config.toml
norm = "rmsnorm"
rope_base = 10000.0
tie_embeddings = false
warmup_steps = 200
MLP neurons of a small language model. Each row is named by its layer, matrix (down: output weights) and neuron, and shows model dimensions 314-409. Each number is 128 + 32 x the weight over its row's rms, rounded and kept within 0 to 255. Numbers have three digits each. A neuron's up and down rows have the sign that makes its largest values positive.
A block is one neuron, or neurons of one layer that tend to fire together. After each block is what it responds to, as a language model described it from the Wikipedia text at the highest values.

L2.down145:107126153099070110164141078137157123211135104103050097124133145196107081103159182151139141143176111147131103130159126109136146120075183118079144144156158148116114131154065103158143138140156097107089183125188153134107172108074156147115100189144169112118120087101177066093120153091090077141
L2.down441:124125082112147107153163114096163091127096078097085159092101132106114169154097140174110136170180133143108133181121126105118096164115107054180150108109106169130101156140113146080065109173121145163119137114121166075149061063119135088141126124131127155100124111103169143093145115146201120117
L2.down532:089150169131122064139188163132125110100101143163119114083175121075138147175133139161092134152127129173117208073092143080067107111116096087099187202130142133144128187136093146107129122125117143149070106160150130153109058082086135121173133144095154109113167099134154106120071100098140187120
L2.down1052:139105137142096144128083091118140158100125164146100071100134076104119109129131130115150169127107123166091145139112173104110147176131137088148102063097071091175132101145074166160174115085119079190093099115127130114117127166082089078077121174089117119128112100111118116078112173083131094112
Description: Year numbers in dates

L3.down209:069134145109136145064128105073136074120119135139094161103139111084134114114096096165189098132085134171066162128119089144105081185185123108147190159128153121178118105167081145180180121128199088124163182101145181142123127138097098101161119130190071098174113170136146129097103121124123143173
L3.down305:128158078128111076143151119098137101147115121118111146086120132128157117121079096155108146164110164093127151164096093185152073170098120098134095074117157146117085115118131118142134153104096137108166123105163133113129131106114082092157162139182098124150125177125141141179161124162007098133
L3.down465:149111117193141168181124117118088078124164138160079080046133106139151141122143155074159135130191132143158134098157097050122137133128121137174152123158050202120133140147128126095107142125123147170147137154092091154142142189120136144105142100130105194090144130078104162168103182141075122176
L3.down566:112166143114143173093145167068114118064182117122080130065135114195131058089142165124088172119126147093141085115124112125170128139066090160118134079112112164136129121133086133149147067145107087158134111139175177190155168126173132111140153096187081120096169143144159133139164118138117147104
L3.down836:121134159160181137177178157157129128090114112138170190101139136132119122140168170170143148097115136112135087110178094154081163110160146179139075182170108110148139172150170136161115105075114067152182139125167084133200101151107133141070201194096155156114150094096181152162140106153075107129
L3.down884:044158083111124078151195150131101078065165130144138091168110123102010176168090105143162138159097078162148149113135134133148104131118147138094097102162064111110146172099045155141097106104152113201122142106194171154154102099118135115078082085123128177136101064115102153154116137107129091112
L3.down1041:119125138144153112156085138111094082110124128152070102142124119208145114104158090119141111125127204148151098102085081111087172151137132094206066102086098149147091096133141160109136114130136175137123122091100136142111112157146089128152121188201133128100092064166099086128178093128112080129
L3.down1180:109129116109035181118187180083169125095153132163109119108186145088132090115112112155146131122121160167073096110135131107104121163143102124060125122145094142113117114131160127134159114165097118126123150148141149082151121138157179125154191133155095174106119063159070134124116069092143156151
Description: Colons in times and labels

L2.down48:075134119145153169185120134119130188196105127134155155140103154151053104117115169137138123093140053111207133113139192084194155142184112088138162073105144134130199108195066121150125166077105193133126113149149161119075124120105122125137137152094134146097154173108106147131112082161091050101
L2.down546:109107142141130219098152131122084115146145118155134119144113153104164109158100132102114145089098134101152147169164128121117090144085133116085148129131132065119118098156130114135102205158100169172125113124137165144152130106078137146145187127114163146132116173087171112123161134134128091117
L2.down635:142154146107179155095109106132113146122096138110231086159143121145147104137162112128093117193168075122114118124119127117191120172129087176124146146156147103126129027141156136133071142137118182118127145113156105153108110185179123120128168128136150121067143150109191097191166136141109155065
L2.down1167:135154115176134147063141156184175150152127126153135056123119134146136175098078101094107137130132093124175139088106084108124169177162084143160130181146095117135098109186046190108159168169091138138109136093137149138111175118135204084136127128095074088107118111096042142148145212105119146124
Description: Present participle endings

L3.down846:162094164117078148171112079185114107156103114158122115098105041169149096087081116160187151194085144155181173119140120169154104178135182050103124116126099130136104085070135151134148104126094089129132123134135112151170155176166119134110134109104143164137100129098136110138174073116148219092
L3.down861:107124112137152125110118128148116175097153117116130114162163220089155186156116132063144077157097118100079091093119113118127125107150133153130117181065121176138099190121104144077164111149145122149150154139188093168170135102140176117152148050191147156102118079119131064135192143068167190130
L3.down898:119054131077113076182129115121142158118145139131144097070134166143076161142101159202144112175107146116202132112141165110131091178095106130082134129139145137097130085172136167135129094080100129152149142190171150138110142118102135112183145079143132180113075162160109095155142101118126104160
L3.down955:090124120090119124133152100109127092092113111154065138152123130084071127085093113146121130162142178144150142129118152142119076101198126097129127131078155156146154139115116091135118133116131097115188131115117114106108110122171134094087106092113170153140147125076162094104146070160178185129
L3.down1020:100096108157116100091153103134120177138146156127123128110117118126207151145097222138167183150079141143127182102163111125153124131131158118109129107078131121154073138192148155103152162089148116115155112191167073125119125124124185101186142152113115139109135205213093184125113112064156081180
L3.down1036:098093169143127188153164135105114156124123127132205034198115114134106141118137072124167081120119111215208119121060163139140105151173196213136098117187169152140095174142039140152143138121108127102093107121166131107141126202108143114072147133102087155139143146138085091150117140112116091087
L3.down1065:136162146166089120214136113128113177166107105155130116167114139090131088112170090143159124106171154140163122128157148101155130151146103133123119159096168157137087116165120149149080073113107062090179087138122118107162128064123158138133140159111103022115191196211093141151139150154148111156
L3.down1068:171121192158118125129131176091137119086099145116102122156151127125059190146081173106122172125119085135154154100126127175168119130174143116130092128134107089126095072106085106062107134124123138088174122132108109098145123134080161199188114140151133077139134150115156151190120120163148128133
Description: Scores and table separators

L2.down416:104101145122096157100090128140195194181140112163152141088096188111216100089117101187103091115101118138162117116148145117199137130106167145163142132106115117083117117152129140144119141098150125134084106146190116134111139104110158099124169093095130176090128107141099206158115132120128115192
L2.down526:149111072120129068160163191148126098099110087147104138116111072115101105119088145135128142096134141106085125103084103154102091111138135123098173169064108158116198109133173107092119169147102128146156124134097156123117119164118064179109058113074103104091021137192145134106118084177141130134
L2.down802:109100095166076116119137142110097180124121121127150099107128189176142143113155087117162044145149153193107168153165141159083155114093066132078161148086123102096128164089212139123085143144114167158114167113163189166112161147133117160130158122138155091093133117153070155136164108111097146120
L2.down908:138105124187166133121097116125100168128102148157097107121162134185151138095094099138152143128172150136096190133170090057109163085131091102131056146107121127055136100137127134094182101152115154096120076127129078123142085137129155116146189139090191080132134166170095097090146085136176113094
Description: Closing article-title delimiters

L2.down194:123145128135087142092099173115160127041078132177109084114128119173131107137136135126091112150102094096156156120153100141203107128113145132111213113119140134114143051121112111108138136112170105061116133176121156089062148170088185055111130128108148071085090170185113129089057013095053104096
L2.down335:088150097145120080107139106138084065165056177139112117153092104090136118117147102117111099146146132137194154119106086091046150080040179113078137119140123127145137097133121129136138117137107069123074184130105184100107165184173165118198098152154142081118086161108165132128134135193108195121
L2.down375:102123089162118083084135099203148150184108113112155074136171087151128162118146115194139120108129109152147113129170135115191170131136115207144120133121124131135049070102096146148149117151172147140114153147153121127111138065197143095112101151172148076100096141143138120055155116176126113108
L2.down759:101138127153112185115109164162145085106126127156165059167115061184116109053030105132124096145091066137096134056095083119185164161150129153134130094129182157092107090086147164192134103110154108136139184133114157128060092069142115068114086112160041113109122127110134115113056169148130122096
Description: Wiki markup delimiters

L12.down90:141148066115089122106116178095122130128139099158107163152108076110116120154133179130105163099163159113153118218137135123132168189123149000141111167116135123075116120095114148139164147123109115149102122137081154113171099087147112183123115136140116145158148071122114166107199120167114092123
L12.down732:124103120121188104127177141106111160139077122167119124104083086116168126122098108167189158153110157105179064105156154157154105116110151120123070132114154117138130085134119134145167102049137161179125136162144126136176106073138169114136164162166186130146070099157095119152138085175134110142
Description: Table and duration separators

L2.down340:115129119193142090134141123074096136135157066158093120104128121089180144070119107151091163122104107145120177180119072132185136054150201084199168048155125127124118119155073140141181135112119084147075174127119115095190137123117149105113133146121161114091111116159178143110148141128140136133
L2.down745:080176135173086078156143143054147094102156106156137114123165132155155080090088109064134101127138163123047143173137141130090051161138161118142130128171122173080120146091168145117123143145111092148139151135131037081135124117172102130166133086179114126098137129109101190115154111165142106141
L2.down1073:131154143138074161174186098097116128122139172115113157080163129149145095113160178097147113112108094138076114145140167131118117133101105111166133148154093139135112104126101145120168089095109150114131149151058106101104161183141106099155133151138120103126101153114130080179140143075127111061
L2.down1095:129185106159070148103160152112133132087201186156104093088139071120105136125159126105132084097167106155159109178118136123169175153103100184178115133092096160126110148179115076148142136073103086180133116099175110125156060143179134117095196139176083137147080116106068201158080128124110087110
Description: Colons in structured data

L3.down274:074147176120139140171111153133123026156157112132137137126091113181113116120143114137184193165137081139124106117161148139150146159137138151101105116124054133119126128112074080080154112121127105105102116116169152134158087083091094087132136143176149160102124111130162137099073113150173085090
L3.down458:083146113122118149106135184127152100132125069200110134105100102139124118169123082110159122074118093161091102141149089158171113136134146047134157148099151127200096123193116178159187100145077155137130194141153143141140113145156116113105098158094188129111151187177074123130138140124151165111
L3.down597:100173086137082186118132056137083162176066128090151113096122093153125126138111078104112089167106149120127114172171134109115153083132147102119169124172105157101137137162133100137158121135125121086118145176137123136113112154133123118092116159118148112105205145049124130098096106134138123100
L3.down654:094083134141113133129096148136081219149116168156123108099156150116136112101098120119144103163128168200000048139089201094103130195111099178153152072135144157138133166175115140152152159146124134094190121171116185138150154160176174080176120151102099116121127125154111049156088107074119160153
L3.down1039:097138110164105104131124152126195189120137161082119095107114178127125111209113116108124122132114144191140132127205121119138148091110106031100103123104102136162091209085127109078141170065130172179098120142060171134117092080108135145219178153104177140115122127108110055147163153088110164163
L3.down1123:148083154148135135153125102132115128138084188105159086129148086086089100120128132172131250118094099174111122135105154242192187103169151108129123095103089166109098132192101154141123120078098116127138143104131155121096130143064109132122150191125094088200184158157093117044122135060136117103
L3.down1128:114114071136146161045149141097106088117137118166094109104137155108109145086140152108126197132185064085070134163106148078159103148142108123081184096128062133085121122171134146123128157165107087097153113130153155148139145163160121118069088163089096134067160150096103095066129092178102113079
L3.down1213:137139067168151134156139163137130156174149155182119140141139148154159109082092085109101088117116175153101121141150105122142143136106094128135120134105144121174130104073154097176184122080105114170141120129168102112138101118117102116099105152142129123147116157113107164088149146148136117114
Description: Years in date phrases

L12.down522:098183122143164077117131103049184099165144179113170154110094156176150120136132149120124089147163166155147147141133112136104116135162112111104115092098085128097079119093178142112128119096178163168170243131101136139108066188137090143110115176130178119082153132154153149138172141177089151114
L12.down617:093135086114157196155121189129114158171135003102140142136126144087212128121169101095150172040063159142123070086122090093081093098189124100061137143126143222155160141128128132109167128099168090175099083139148138168145164117140162091121145164123078123090079158104111104131128113161145099138
Description: Predicate after long subject

L3.down140:143144073179083114144150091141158093116099120159061120117145153133101103064083160147059140176142168123109166145192112165103109120154125101129111177142202122102127128175155156162074113138140136168152086168135167137095088175140174085106135106123106089118054161093143088167108120106154114185
L3.down218:151125155171110077143135140102115093203125148116134092138117108086121148113101107076139121138123094117011146155133115104069115148146091204156126121159133107112171080120100125134158137148088136146210143118096143139128083145200163065092109098146104166148117101114099096071134126030113168101
L3.down457:091103117104078066124131087115135146152153089087099075067139186139085104134097149125114076154116118136160169147107171099133123112109115133098128169204106155077088155178104132160159086162109118214102059083124178113100128143165161123160108090191105100121085099157103106130036113142163155131
L3.down588:167102130134115102142096127165108157158143152163139062104134099164075108108137103151092063142158151119086118142121167073117110138105119135119162120148153168146073191127133083134164140153114129177102157115121167173146124127216129130114135094191109159141042147206147103127137120161115110117
L3.down908:121117075124123125127085064168125157161020105178071121157161116170145078117113096074142148076124123128137166154157181142161126151169149115083163173112119137136125113137102077183158160078093076135137067093159205088131149149121176096157100137117114165081100176119118084134154120131116134150
L3.down936:149123120127095161123146143133103154119077091149140175145145135124163135161169061137058092145127103109113116103132130199126034117110112094150059087178083120109136174178132132075140184156083135138123118087125119154177074177136084145109052151096127115101119153199117077137145166074110078127
L3.down1072:118130081121096093164151151103116231159095200136132147149157151110159165126117094093158129162113146150144137123099149065170141123123128161118068134024082102145121076141146157124088175147073096125171157152139122108040118093119145164113101138100144173113098093165138126059185131112139153156
L3.down1134:107152083112087136126092117139158131166077134132089087108157105118120135119084132097070116130158149180169176128092160132132132132106096163139100155235134149076113088155123086091149103095150088181158095130156114109126110105092204041130089168152071098094085058137234166136160121117117142125
Description: Additive adverb "also"

L12.down832:176123091149128085046137175084098153115138133091116127144184116114151139099193093127102122124130133122093115067165109080163145085092183121142148109154114139095140153042184130138121084101109132106184136117099089151143113162134145136128217131094118103119050150084156135128131113160107163123
L12.down901:143110145118135134122153145143132171142149111149109114120155175133128122130093145114159148113150161132137137081155096140135151132097155083131192147096081060122151068127105097159080111136128138139105154109107184088162141137127131131206107054138140122122128157134085138126145134133091171117
Description: Line-closing markup tokens

L12.down218:178122034170158129083176163132129148107091138095100160127051184071145149169084103121132132190152094147002146105094112109113108142150119070079172047164125130051099148141170112129118144127102151143136086120130140144105115102233123144104080126108152140126151116146149081115101119129105088091
L12.down730:162100091124154185116124117090166113166200161152116104140126137096174105150107118100150121131088112119073116157105122143094120139129173122117146110133142070094113096174164159101081164166108170189106142119115107113151130101129108141076043112159112123108057158154103133100098135160084158143
Description: Pre-verb adverbs after subjects

L3.down46:187113134185100096108096070138128173105092151155091143103118140104042119177145071133200123082116125090079135143147117087124107107164130154189209132160107179143127117109105115128173180147118085138145092130145142114179153101098146162212121096085122124116138134145152067138152122100085121164
L3.down170:104104160104140095116105119126136149067074148089105138096085150087132092091084159161147184190104102098062157115112098161090092121170116036117135135109097119155102161113183141107066163113171118112121108176134066121138094123152138144082150168159141121095156083131114186075156196072145115173
L3.down238:150060109090095147140187171156068160155130155135188138085140161192180138079133142118161074162127114154068200098160159105110199150088131138092154072093100057144156114179175123159116145112093158151135169144122126146092146199177137134099155189133141158083086096100134154146072165133107113133
L3.down494:149063164142093096128131095113159124122111147070150096137068168131102086118131133098129120114123174167129156127162138080141084085107157144120156131131088148105150113146153106109156174139111104119084081106149099105100103107134147129135135153146143112157094108072134093122146128126098172086
L3.down500:102167178093118152163188179141132113140125105167103147143145138105185127130136088116116156160142111157202142097139077114095139059105129147099116146119124102137119146115136134143110153123141077178099126093141125106083142115126135058107112117062165121145117207084102114144155131101147126083
L3.down778:076092133187134134172139166148130136121101127075146131181109132084185158091112197151102134142121154150056157151106181079121135144136156180143150093106199075161162130124144149111094137131131132195170111082125116155163089163175186114105136089107145147133118173124108064110122141066090126108
L3.down781:159135152129118119169166067187101096137090073190097119066151132132136081104164174154149151129190149164098168181140164155070143088128109169091134129083169063100160115131137106101080119103078069096083121109139148144120137142088121204066103183127184142154135038118171171152159124154172135139
L3.down1009:120167081064088048132147103178113063119104118166103157169148115121081186073085084120110092154074137173111095162099123083117169126101124164149223157156153121117147136146105177109105103142102106118103184091170154171124140124128070058123128119143199121138103163112123097154128102130138176102
Description: Title heading closers

L3.down579:112139141102105130130105172191094120090115137137053193146111137092081137161091158137098058150120132156162114136102176063071124157148128148160072159148106161191084105118162129129114109125131076119174176111113124146127107106088099160130129125100132142162089139145164100138131161088060117109
L3.down593:096055104192120116164110146178166213109097080115104111123130151158134157132130171137186168142078095123099169145131092110150198069112099184138167100123105092088068084120107129157155161078072132126088117210084144124049154138152169144125128102111110117104105128133149141175144091132135151056
L3.down631:104133139159101111076100084140131151101095143107119093130127171138139170135131147129157029112128169191184133142112170131204143184142147222130220079123131190067075054092137121118102103159163101142110166103150151133132072145115053127123112103113083038169091157176095143138139159061086197140
L3.down801:097123131124088111085128125182114084106130165160124088098155089146080140128128169137157079096126162167099125139150120069167111145083137140086134104115106116110115086085088147166234134146149148127071144129108150103053105137129120136109100100120125086100080144205087123084119138162092153069
L3.down831:083211090095099077134079149134142151203133175178148119120074103179149115135098163163128143182084140158167126143120092088127109141076140097139113142169123137130100100149191130195161135071138155173103081106138105138120181178158166184155129108137115090110098129126119096107150131097032179171
L3.down939:124159096158079161132144118092140147149142145161139129172122123132129086158129089132133153110135189171072131131127151209086171096124117156112090105085124093127122121137100051101121107122102133126094119089085163136115093151116158176133103121127111094084075141107081137129161121151140108136
L3.down968:089121125114091121122067119128126162116119142233155199159117110078176115081141117139070186085118192127076136100178109187141128152149174070151134136162152148149110129118113069162170125110097179161163040122096142154175161116107150127144089145123166094163152147157047139096087090119080110210
L3.down1122:135097099159120015138199093198126147136186145208105099152091144122167127150149163141129109129137137122098088128110096145099109155107203143143159122100151129095169111139145131145166092158138133108112140167117122144103131077132126078156138123156102129105129096163139121072106102126136105104
Description: Markdown table separators

L3.down186:215062179179128145154128115156063142142160197123146178147144082122171084134108115123181054124086158041153139120130111122138109174129131126128107087128101115167140134157120085131102150133083157134084114073137133156131143152107150158106138104127146198088156153094225088088173180107131128133
L3.down199:219146201133154105122116196132161149125138091161114087116126146171138115102084142084110128105118143152246088159181161130079107219114121140158192163097177151083091156146111075127106170137154145107161143105155086168100090149139127109179100095123125140133082136165140154098135187102130126128
L3.down365:113131168128132202089139092127081135134076162136123112104119179125134107096149086116094073169105134093216074088132154128119172186120111098127204119089158111154114164132159141075132171149152087160087073086172166133155085085119110119171093103142100110119120138123148183069121198165127125147
L3.down488:075106117179040131129127100133134099123208143170124148094136211132202108104182135116094098128087080136034166110085087159122136091111176058162136134113119126086125152152115181107103117168144174144133070135116089144146069116159181127090162111115157171167139136129118108073162153126116109111
L3.down621:169112091094161144161158144161104144088189145194107119120112061156126161034131149129182092148123088158193091124144153176126131172150062113188124092105103139122139187151123147145102204074107152163189174172090166070122102122134125054138171196135138149164156150150104127151168115186088098164
L3.down650:121122134132158093052158113119154130166145116146128137125119136120153112092089163168179067158128187125168097106146154121168111149125108120140102130121122062139158096206135179133088136138098116154131106119117137171127132122132080125118139086140119190188135198101111132088122149145105149104
L3.down753:166133082138098164100122128103098157079089068161149153142156090065189157084167122107184096116178120177219179221107137145151071153129123109160150130127208074132157083158140145145116112131160152153134195068133167178118069173134189194099070132142111140152122150174156119145119119111132119136
L3.down758:128146119130160180121105195140120125172127111205120149146065135142145144051195127195134177071179171125185133144168162134100135110071118136115094146123121061130140098141061143158133111055121160084126136136136148122124118111171125116132134160114129079107125177110108146146080138144124133126
Description: Verb-completing suffixes

L12.down36:128146194161153144147135101131190044110147134138092112151168142121136139159184140206116092146131129169134113104169110124158112126117145212109115087129145098103134121103177126103159134146125135144126111121178073102164141152166078151119118130162084146136174110073172124107120100163108140098
L12.down439:053163075112130067114163098177154168112140178150129123101145108156113138133093119124116128179121112203185122102161124103162098146113121121101076107134061102144080125147180178106150107081142183169164134170136072182173133170074072113121095116125110079151156168130084086077000137146141157133
Description: Clause-introducing predicates

L2.down306:130160163142081169128120141100154163169114099127132179108111127076174100130128147190166062128125200097072127063165110148093138116141071136119133102139094116102156188166170121144163093141088158149119123141138068130112053151123112162177139158106155173048164147089147083112098078170116159126
L2.down625:127141101106151140128139132119149157136098103188164126116069126097178118196178127089190136074147123150014175174183107106101148099199184126129079103101174144082142127144124084146097179137140096176143107141157124133120139177164151144140078087147119145091121124128045080100126162124158119197
L2.down721:103138162121161140123155170111133136144128119137163101177148120123120206095112105008102151141129107161065149117120110129150111152020169130177174113145128125081190131187129151190117112164078124119197100122107118184093072147126107159160131133163083087159134213162148124091171158088134130101
L2.down892:125151145135100142095184110122116179122168168122162114114097117139106157114146178148105158137177150149126145167058131098103165126101133097106138090146119172168147192144110138121057167074145160073159116077169148164129114102163112079084113063158104164074113137133083147189140141111133138142
Description: Split-off letter s

L3.down126:140130097134109093077105064181100210123140131090182057132087152068172169135174112094100132089152117137124094154118106081159149149158152184110188086133096129075149191139133098114152163164154067159148131152158164086114132192131094110178101136125136076123112090161192129113121108220127085116
L3.down157:130141147108138089087157166118145146124128175208170142183158149141143120095141111158164128097102124125144085115208170090139145095085165195127110128111179156094125109138133182162142119098133149192135116105137161128157156127182215051115175091176118163132125106066115114137083139136113108155
L3.down299:126072165179130150134079114143124215130159100136146078157147151157056102081106160131104141112138169126137118085101104134111163119179110130122182074186228126146114071115193138144110087143158106076134062095153152134124159198169138153175101131155121150114138147143121148171149131073103208079
L3.down378:126105150116099128134129205037122205122161092110134105133137126111121153117089134126163105123082132176022117104105106094108115094108130183126142106145207127165094133124159137124152090130174092104143143108163121146087164108180125119109163060121113153123150149150188125119087131087089169151
L3.down452:131135151098120099106103117140113172166137103158132162103158095158102076137171065131112125089127155161104127117130085158104110110161086129217146117117126107039132110079113105156143052151115063173110140119159171153132157095117185128168111108100104145080100103180163134138189132116197119171
L3.down592:157149099172107072118199140117131139122089070151131125095169091197094132123132153163046174126095183161096107155095108122137182124152175190131128129161127079084087099141145096168161029127101132160137122136149128180112118136209119165122089105116190141076078120158114158158097151119143116178
L3.down891:178106107174107119149119168160173150151155128126124117101131154097149112144122136177157100172149135103150098191106112144143089119126056154158123124095148132132158154111086165192163098145161149141130155117132102136136087141177160100123156124125170115123118107132111126160103135120118132082
L3.down1154:161125181088116127164102144112165128076146130207127132108109122109095089135131136086188160170133164129124146092055132187117144134147177105123064117123178118102136128144137158167124102124181187130101122093139145177117098074134149128161094087113091134144166133102117141122149184099090084124
Description: Word-initial short fragments

L2.down372:149152127184109082116111158117126152201158164141103113130093142121073130118115094206131126131133125118137160146131103184204075111150088147160164153116122153149064134165113131133126112121138060119126074160130158188126105126170160115116152116151145184094155162152130181099139072153139103117
L2.down650:162138153150148117085124123182134105127067144077141168167141122125137136088081140121164107120128136136138125119177131153148105112186093150147102127162122200108116154128155124058077097145098115179125140154111086129118119153106138133151140118121118110082154238143152150127136110124178129059
L2.down793:098133063168137123127106106168146101159111179175127096127144155147120142161138176095159095104069152155160142113129168128143137117120097151099105163093134079086129071151134155096158052129138176150176108212057084099158124163136170164149108119161096153093163092151163114160102169113117126156
L2.down879:094129097151160144141114074182082126121100127119153111067176137132153091136134160108131150154150146084160104109163142144121160105191118138098136155100106129217122139196144062148080164079110133170164186210074092110120114125155109099169099218145114150076137100086152140138104132157113179125
Description: Football score results

L2.down93:157136078123103159120137142139125100128123122133085130139166119124107103151144165117182108106145237127149134143147171134106160188160092154127134167160118114140140150212106111129127121179158029133163143169130127126121099157169104177131088138129177128152145102114117117115162145137165090225
L2.down497:159172094142091125157116120207082113160088127145122084158121146146142101097133128148160122155105140114127126080163138161209090118136117188147128160159167122097154137157131133123120144098129151144123120120136148159087075172163194115127069104162128125052028133176127086103067135080174131131
L2.down692:134128074152154087149152140125104111201103140135060132121169105178125089110111105125135088149120130140143176123097155117141123141130119102167161127189153101064108152151149132217139141145135130182133130141163162149112159138149127075120112093176141134122145114206108140135113116130156121156
L2.down876:111204146173126121102105164166130162112107116215114151074102123130064143093082148156163189156147173138150148138104156197130114127183105107192136124157150135105134125177091095154168142131171189121097130139151139165134118173151173155115111163149137111097061118146127104099163194193141073134
Description: Additive also, surnames

L12.down1148:105124086108154191205179114164130171156116159154126102151140134122141144120135137204137110150136153067231112138150121102131113131133172153067069150171114174069201156122125104102152136129091183214172142133132084079183070193133098100126137172091129167083100097163143139122115133103076111151
L12.down1168:159148147084128143126096175104105164131149132071165149120108158144086131109140139134122039112110135178083153117136136110113101086154096149077135150114108093080189147096110141174089167126120115083087116152128098115141080123141116123166144167137144159097135191095082119095161117118081099133
Description: Split-word opening "s" piece

L12.down440:102095106118127142116151119165119138126134157123097114125120133117143085105102141108087112205149143188170127094123132104107134148127161141080120102168148081125059126151144068127126131161134106092165120131154122119126156141149122186045099100155173095091038168103154126116140112134118124115
L12.down814:115096082179132134159149127106178226085103160190109119165120117115138121156087118153168122142146099131142114168115145126173170164080138182143069154139181157063109169088093095145169078158137082175131161080114127131174151172125170060056060140156133096108105099136113124137141074140142189104
Description: Word-initial capital letters

L3.down45:129184146109128165123118169106105179162137163139103133186147137148133181142084141166156132106156160149126183159111143110162146137092123135163113085144141078134172163107165160160140113102125125111163071101082109167181113100203135119120100121082145107090140152115192164137060163111108098141
L3.down74:095157146147119126084103190129123140111176137144149106121136134143132120057096147203156135161098092101087109167100068102170144138115127063188124139147144074182130173163062136162195183161125103130156148128154188190091114060130132075074142093105151099159104171136057102149135135137114077162
L3.down235:183150106099153130141168123139136166147161137109113145110128156038080123136099193123109154158152204146179144100158160110107152156126139100106137151130139133029137123124129119164117154149149170158163107119165133103131114058107201137093174074083093125170061179102209158116178141171130108150
L3.down390:133121105106116114152152192166150189153106116159143150074063124184089101141164230098120058117093139097127095139137126104109110153070126157117131088117103139108167146117107128186148135132139078146095110122131083130067132144169160160143139124095112119069143131122192187151114139144107112169
L3.down625:108120116131112138157163113154118176119124174106132129126108097106127123085143040109110127118138049100074148080132103175131094076096035179161108107107179133149095074144150082136137120142131185158109101113125105172126087114130092132113150132108132152106151155130063161162164075130118166171
L3.down970:157207125116102141159139097133140254158147133173196147145094147139188163107150111104101148148134077192098160098131121143141118107082141085194073148121114125082111165186125150131150177129059197094156149124164123198168095161143124071099139023146088142104169136132089160081165118139048127111
L3.down1165:123123075129090155156099111146121139173149131085147189191132136133195105110143154142149133154099097113198155122118116105149122057138130134140147097073124131095127105121120117152050141123106129141134132098130134131132065114139071124097117212102098120099096068101100081151127193190156119194
L3.down1214:111115166155110172100147098119105223157137089144122175121115149113097136172152108092151095112093126142163073127162198134152158177088110134118126130152161107160143118147092116167140050066218174130095114179072067174123137099124098146163085124177149134148111189119033146130114129107099083115
Description: Standalone letter s